config = dict(
    positions='rope',
    init_std_down=0.00703,
    schedule='wsd',
    train_tokens=425200000,
    dataset='wikipedia_en',
)
MLP neurons of a small language model. Each row is named by its layer, matrix (up: input weights) and neuron, and shows model dimensions 16-271. Each number is 128 + 24 x the weight over its row's rms, rounded and kept within 0 to 255. Numbers have three digits each.
After each neuron's rows, "fires on" lists the tokens most often at its 100 highest values on Wikipedia text that the model never trained on. A number after a token or word is its count.

L4.up1153:141140137099176135150127147119084116125116111121073141163129122125157146139140144162100150138137097134133156120155084103105118135099179096143141123110123117108111133156133080079129157096166133165152136089136120155127106130155148152096147114125124127135143139134068149114159099115125116117131117114162190109166152136095121143156165104150097100133151096123139140144137167153102142141126162135147089102141132147071152122139145104110107139126162114139187106121151113115070096111176159135131126128169154132180126211137135118177123138133102109128131138128137133113160125136136150115147136108133139140129153141134148153146076144135138107106124103114111107088121116108148125154114138165089122089121109131071166149130148128151147137129098119109124097099109158150142099126098121
fires on: "ording" 16, "ent" 16, " father" 13, "ter" 5, "78" 5, "pt" 5

L11.up200:150113183163104123085166151108108150125119109167119091153167122154124097124100133095161131135154113164128124128135159101097130114069145131130096111107079094069117113164133098131097148155111156113157113146114137139151110127145172135125092128136145112126158126142128099150105084122078096132089112125157094119147124119159164128133114095131140145155121118137099144139116122143140092160102143135090145170089121111115109124136162061097086150065118142111132113102088141124179094127157114117095124155133157101087155142143138149118114157094144111131145133154113096136168158126171096138100151176130123098140093152135155103117090134140131088117124137114146102077110098151054164140128164149124143152107112130124133105152135142123127150147158157143155137143127129145150136108142136
fires on: " has" 15, " with" 14, " on" 9, " No" 5, "w" 4, " 1" 4

L18.up480:097157124134103123103127136165145139133097132142156114108145122136169096124151165142093100152131117111156125165133130119171149132133116097116141113149129143142078146157127099160126124108134086127189144155144137085169129108111117131082099093116112139149131128126148111109093138074126124145132107098111138112126071136153125155161146168135105137159101098151139111087152150150130114131141124146097098135097123147146121122117105132104126141109108140136106093121161124131120134165133147081137121104106135112153125168115134118163141117108120108120141181147163136122134167154122160115121148104171127104170145108118110119100161169141175167090095128087123128135087137095127178137157117129124146128131134076147145085154083157130108147103140120159101107118138155156072096142124163
fires on: "," 72, "8" 9, "." 6

L19.up445:136126125132092090146154142124133146096121145112131091159095086106131153123122118089118117136119135177127124118124116101083136091144151117096143156182111097137102144142082145158147105139075141118117059118158141123146106147170163128090131132122091114120147130109133106146068154147124107135121115145106112143141080104192186143142109126122125155122109140139106146154125127127134137112095171107138130161126139128164124102174129113139118081149101097108164102133164114171109111130117176149112129119122117139144140106135119159121197099151118165099142145076129111118117130115131155128129147100121119125140121176124148102138118105168130112160139128134136126164159125117124119159151106087123098102056097155125138132160120132103105108137148148122069116131137146109087132144184113
fires on: ";" 50, " |" 10, "Y" 7, "-" 7

L4.up213:135106094090147123153121165176162171140103144111185080125116117117097146108107148142124140135101128129135132145127093116108157106143091136101116144093154125156145093103114129128120096112101133157119129149142074115095141147141122170122107154115084101169145167124102111145163099117106145143100159157145129120121114131121113122078141155148124098169156135124141117099138099132146113101114128119146133067133112147117135141120161101115128109129115107151146123120144136124164052122162131109142141163158151124125125110123129144122128148129076138122111138155177135128135089080105124119140116131105121149115084162139118158155155130090081126108070097145116083127106115090106124144153146111107179125074144149124116142115146125117153180152138107109163112120113151125128150117125126
fires on: "rom" 15, "ind" 11, " along" 11, " well" 11, "on" 6

L19.up295:133082152096130099158118094130126132154120129114108104133122135108121117126139122103114163160135086130132155106147135136134145152175145132125111133149086157089175083103101116101139131092154155110126134130111131115108117122162097062094096112096157140117128141130110119164116140101115119159125109113095152148122109122124157124132140095075141126156163108097115146127109155072150120062096113141149145141155150125140141139084127125120136116117103120146138115124127149126110140139110078167140115092135104138160137098127142112137122120181139147110117142123113110125135123112133093158144111109151124150176111155116103182136162109144121171120117159111139168123070149116110153153164105162128125101156140110122123134133153099143139118102137189148118140097083132139134122115158111
fires on: " fl" 21, " sh" 8, " st" 7, " dep" 5, " b" 5, " Fl" 4

L11.up842:154096149082151174136083173099146160181107106193130122096125100169158094141134119122115137119130122159140117127122114111112104171115111153124123118126146147100116120155137145142123092136105093147135111109107148087159093146126127102144156128121092119101118154139139109134120148106091126152128092165099134123100113114125161120146136150090108128174146138133147081130119114127104120111116139133119140104130088144137151083123127143132101158137184155099137152176162121086122117126144085142136140146118158121092175136164125144138114146088113173161138130112110138166187084083133172107122119094147061112109133141135115117135103132123141141105132108143160143151132135089140172117120175128116145107138094149117139136158148145112132092139098130139124087124158159142114163141092156
fires on: "m" 29, "." 16, "w" 10, "ay" 4, "," 4

L13.up284:133145106125186127104130186140149120127111127097130110136140123160117114125133129099108136133124160148129123153156156123139074082131150115134123117116120124128141094139149111170128134165135128159133135131126140139159200136134106113097111143163179106099141098139137146112150123112140125162134165091056095089154132130127128209115123142118110146095203098133151124145144157110085141127139128171142070168090146144097119145121119167126109101101120141154129143159136134121120144138133100103120158111171130122098119042116149141151116150167148101155145145103127141132132149170134109123119104131137145125138122118074149135087122118129093104168110117096146134152140056121148138099161133136170130144105111121132094143155185103161076150119089155114112133108154121164122123133133113
fires on: " s" 43, " p" 16, " of" 5

L19.up1235:129120132121148073137145126121116105131158125155143146102143121139142132091140120090104159140100119161111108127091116104135131101085145137128117101151147110134128100107137109141117190110125151138141124114151141135120143115109085121120129133125145122131101103080102129180064173118141187126113152130160127136105106113145139074161127133107146126090110140135178082131152134085137121133142100134148140143126184120122136146163146068166129101160081119101143111170132130104120107101100147126102127153138104109125161152183125123132144116111102148134121147093128141142149122136101149098123106133119129117164119116122126122135153094124127116140075121116134150091142115105112131094130131206165104155139130126107182131097081152100143147172135128123116162124096149119129170143152190
fires on: " |" 36, ";" 18, "." 7, "," 6

L19.up306:126111123120113137091128124085133132139127145123151165116094129110112170167149107167101109119123116129113115118158185114117079137091100153124110097152100153117119124140163124124129128154131127189154154096147145142128114104124142101112089117154129146140061137109117138117113129131137128137153129092093169152069152136146122124096171160119118107171139079116123119121104129123109154149115123146165108137118134122101141147112118143134144138161143131135139166160154164119131093122160149123137110098110117087170133182167145148099150159102132160150115129115102093083128143055140146160064166119144113141169159102085082154124164095143129089117134094124186153114105151160128149115151118115164131113135118107142134133131147103105141105162115139141140115131104131128081141123147125
fires on: " Y" 23, " J" 8, " Jan" 6, " Stev" 5, " Z" 5, " K" 5

L19.up685:137126044152114122111123127139177125109109140149134123163135122095105092098133156163139127121182116144098099141138152149117099076162081119152155104115085103148123170087139136167155135147169102128163098127128086142148181115115129118104144146135171153076101149125145126127135116138140148135101126091109149109137119124191111165158148173142134139156148138157155128133092143090144145130147134147208127124092114116102106120126104099127134116127119157122115137094107140128164126133209161095080164132150108127130159107124148132138141122130104119153107158125143116131141134133138149121084118153142161109109136136125149119160118161160188112132139115116124104127140103095111103142135103098140137122155112163151147088168112149120108111107113119127114086127093139147127109135105153
fires on: " d" 24, " s" 11, " Christ" 7, " arg" 4, " w" 4, " I" 4

L19.up31:122122101169121103132143149094095177148139106154131121082131128135137119081157098125087131187098159132128108108125109072108172134109128140129101115149100128157133138163101135149138158117135135130075124153117146115156129106148148111138138098085136080112079098141132119105111155117112096105132164161101112133133133079165161086137120138127149165131097125153158094106125103117118137162113149153133129095103134123094101146117087104110130094166106088158142096162121146147121137151128147094112159105095106085094141118138163128114164117161111117110127113104169129153108154148131141141087123122150123124095138161176170142129124125155111105126118154120153110110130132083121117176139155122169129128154164157135165129118135130095173128172142135137149117135165148134109178159136118
fires on: " |" 30, " the" 14, ";" 11, " (" 9, " L" 4

L12.up101:156124169131104113112156082059123139117136154133173112149121125128092141151107119173102131105076142133151107122143132142086104146112114150118140111150135143093136172134111149100152115127131089112157108156137076130135184133094152118094093101107169101168125074107124127161080129141128110131132115143121145124140109133157122135144099169154120113103157078118135155179152114142094097139144136138147119137138092133158127103115121108129125115103161134135137142121090132128112096137118104082137152123133145113152074126120125137110101131120157130101148110126097155144110125142105131104098118140135168140130139119155069137104140119163156109150104119156119127099132177092143125151130135101105102135142151121130127177105139111131117146145115151135096127162107191133124107095135139
fires on: " 3" 40, "3" 12, "st" 4

L13.up32:155155136119155123127142143159086094125142141158124106155122160121137113163137126143101125132145144116131157137143129073158176158164127147104144124142139173139154142115107130144087094092125091166169120121139127138081116100125175147146143188140169139138148102144165133117119129111186127127107122110140141177094111129102104134101144150115147132145144124169151164090130128090106087108118130128130078160108122135152175134152098129129120125099113134121124112090099116115096111151134139114109160131074115135147133103144117118133140118132081106121134135118144137127174127141125119146149143176124144120111147119136130181095137117129172154091083129161169127072097108134136116095172110148129133139149145083125134089134137133131093117104126141136112142129133103104149148129119130
fires on: " the" 31, " and" 20, ":" 7, " &" 7, " as" 4, "," 4

L11.up204:105154114108116129114116109102120151206101111116141111137105115182140104107161118142150108152140116123101072094138086123121102101164117166135192175142134119117117107089126127106097137140100126134156151124136161097160160120115123121144106102144134143100152165106107131185080143113136076117124149116125094144097111124109154121113132163116146076167099141113144108087099094115138121130118095095075118106110149112116121179128133114080100139123140133152145151135129130127123116112140112100115117113112179124131135075085184144110148134131098126107144101124147141150170162114121153114105159136149069144133138140145107092109080142138152143131159122080141099102161159117158112108157128143148105132142147157120121105108150144122142146154160163130097127158159109156130121099119127
fires on: "," 30, "." 11, " |" 7, " const" 7, "rang" 6, ":" 5

L19.up1245:107147136161166143126098081102115131110114126119153132106136120090173150117127140167146118158135135125125152093149117107128145160166150136155158131129098141133107110115131130133075132150145135106150138140180130133105126136125125137114135136199102101093068124104170112136096140129123131117144130094124138100151077124143124132141090117117152109151124136157188122126127127103139121091092153137105162189121103153122070138138179174131101102106150141142082178120170137110112140119139113120158120133123108159147086116114155109176136153112101140091175139146149118119140126132107129119122145133136164099124127097131118140149095149128152163152102139117101120129050123092163146155129118137097138094121124120111123123143063120135140123181107102152167136116143083113132071130094160
fires on: "." 53, " (" 7, "0" 6, ":" 6, "–" 6

L13.up312:114096188126165106168119143115115118139121117151124114159150132168134118144124103143138105151087160146145149110163146126127106118104119124118131102103117072137094137138126151166100162097117144127131115122129147140123158092118145142128160111099117117108172114098150099153158129107161142133109155127155131163153106124150125143128129131103130138137125076134170062104104097139119175099108135149084063085106149152158168081133135134077123135112188089124133155139123114114132162083103071120129126154108142100112146103109120116110131133108106131089156161130138162099124129157091159126119143146162113146133139118104138098129075117149169134168110141167086136112173116097133120136144166149127121130149121133118121138115121150136112115148099158129138083117121164105117129108125165
fires on: "." 68, "," 5, "0" 4

L11.up44:128137130141171170114151132119139152053134150080094112105128085112113092112147190110099122148130153120175110091082133127154129133107136116161174103135148118098128135121118159125128146133117104123132147139163130135113148174115142154124126103101140141101117101149152133140126107138130176147109179123109106120118115109150125148148163138077163105106187125122105119110117127138083126118118153146120065117115174123108134123139160126156133152110114137177127141173141134123140148165143107124137125119135125121150132117130125084157143137149131130116166115149137098110104181117089150127112136141132139108150148153122125132126118121102084164144175103112158095072168142129133130104173135146120156107113135129129080126145092134130058101133117109104157066129126111085130135141136123
fires on: " as" 47, ":" 13, " of" 5, " to" 4, " play" 4

L19.up827:155126081157112084120145094143128121119140157131142119096145096183149126123139154109167098157108102134156129159087094091114144116136143149093115110128135139106109153140135151120138170124114134115142129136135132160154095143140106128094128103100137162110139120108106131145127143122070113153122109163068111120140112120111167139129137157139119179133131167150138102126130090111114126103143132139157123123133147133155125153120153156072180098111136085121100144111150170090105072095132143109155133103145121099123121116137138090162081100130149141135095118106117136080170135118161139117149144098146185102162126124166145126156116150135144143177128154130173121108103136127109099143106132114150176123171149185179171103126136140093156146139118132152152092143186145116148132098141134
fires on: "." 45, " |" 24, " $" 7, " L" 4

L12.up1109:120121090088131137149118142139131125121133142126140146113156144114122121079187110094167113114121135149147113149089153094087159164127135105119161126096100101181118136127108176090146098073128111129136127140133151113129090093090128130118081138139083140131122115101166127145117145091107130119149151106142110129118161126134135106118127148131142137100116073153098138103113093119153085191121100115129106135163127121061151138153154121123155150093146140117155115100149149156191118171145123075155131127108138132127165107162135102106164143104106105122136164111126115113131122125130152097134150132169097114158144094093073128122114176111140104143173125148125143085105116150153105128098089169111185078091153140137128077147115132123125161097169150118112107153134147154133096146139149
fires on: "," 37, ")" 8, "ively" 4, " now" 4, " well" 4

L11.up672:083153160108128130125113107112124143159133202129149127127130126118127094119144154137134115131093113049152113082167086113151104138133108145139118095105140102126090113134110130148125154156107096118148113096107135139140114098119128141135131142111116109097127117111164120133194126108094139149164077124124130141112109107097153176158132181125126093128135121116128095154132091131122073117094135125114103117116130150158171099147127142089155105081149150152138120131162114165077131107102124108150164134126202168102163093119181120118119133123145116121163111153123138139133102161092165136161159157123091163122127144166102133106119138143151131093140115114115098117104119144126116147096120152192118110149142107114166168138096147104097114128113099157127120182169130140085132120138150
fires on: "." 25, "%" 23, "," 12, "gress" 4

L12.up1251:124127176152086160105129114093162078112123131118105131124129141127148132113164125138088156078095118083145107150151168133159146124135140127105101148135097179126116107138104140165106121162127111113160119118113102106124159132127138123110100098088132071123135128123146107144122109148119128123159113142133139149182116111138136120113068133097129079156215098153113116137108118106105128106096102115098119160134095113139115081134092137130147125152111150128163106185112137127126097184148130151142106137120135145120111124164158129148132159158154127120125118102109118116111140144109140144125144098105143125141121153131127105111095139178146149177158119148187155133067139112165178109143161144140142131096166142102143099159134145062134111147151153148127117127124113119118092104154113
fires on: " Sh" 24, " sh" 17, " 3" 13, "4" 10, "2" 6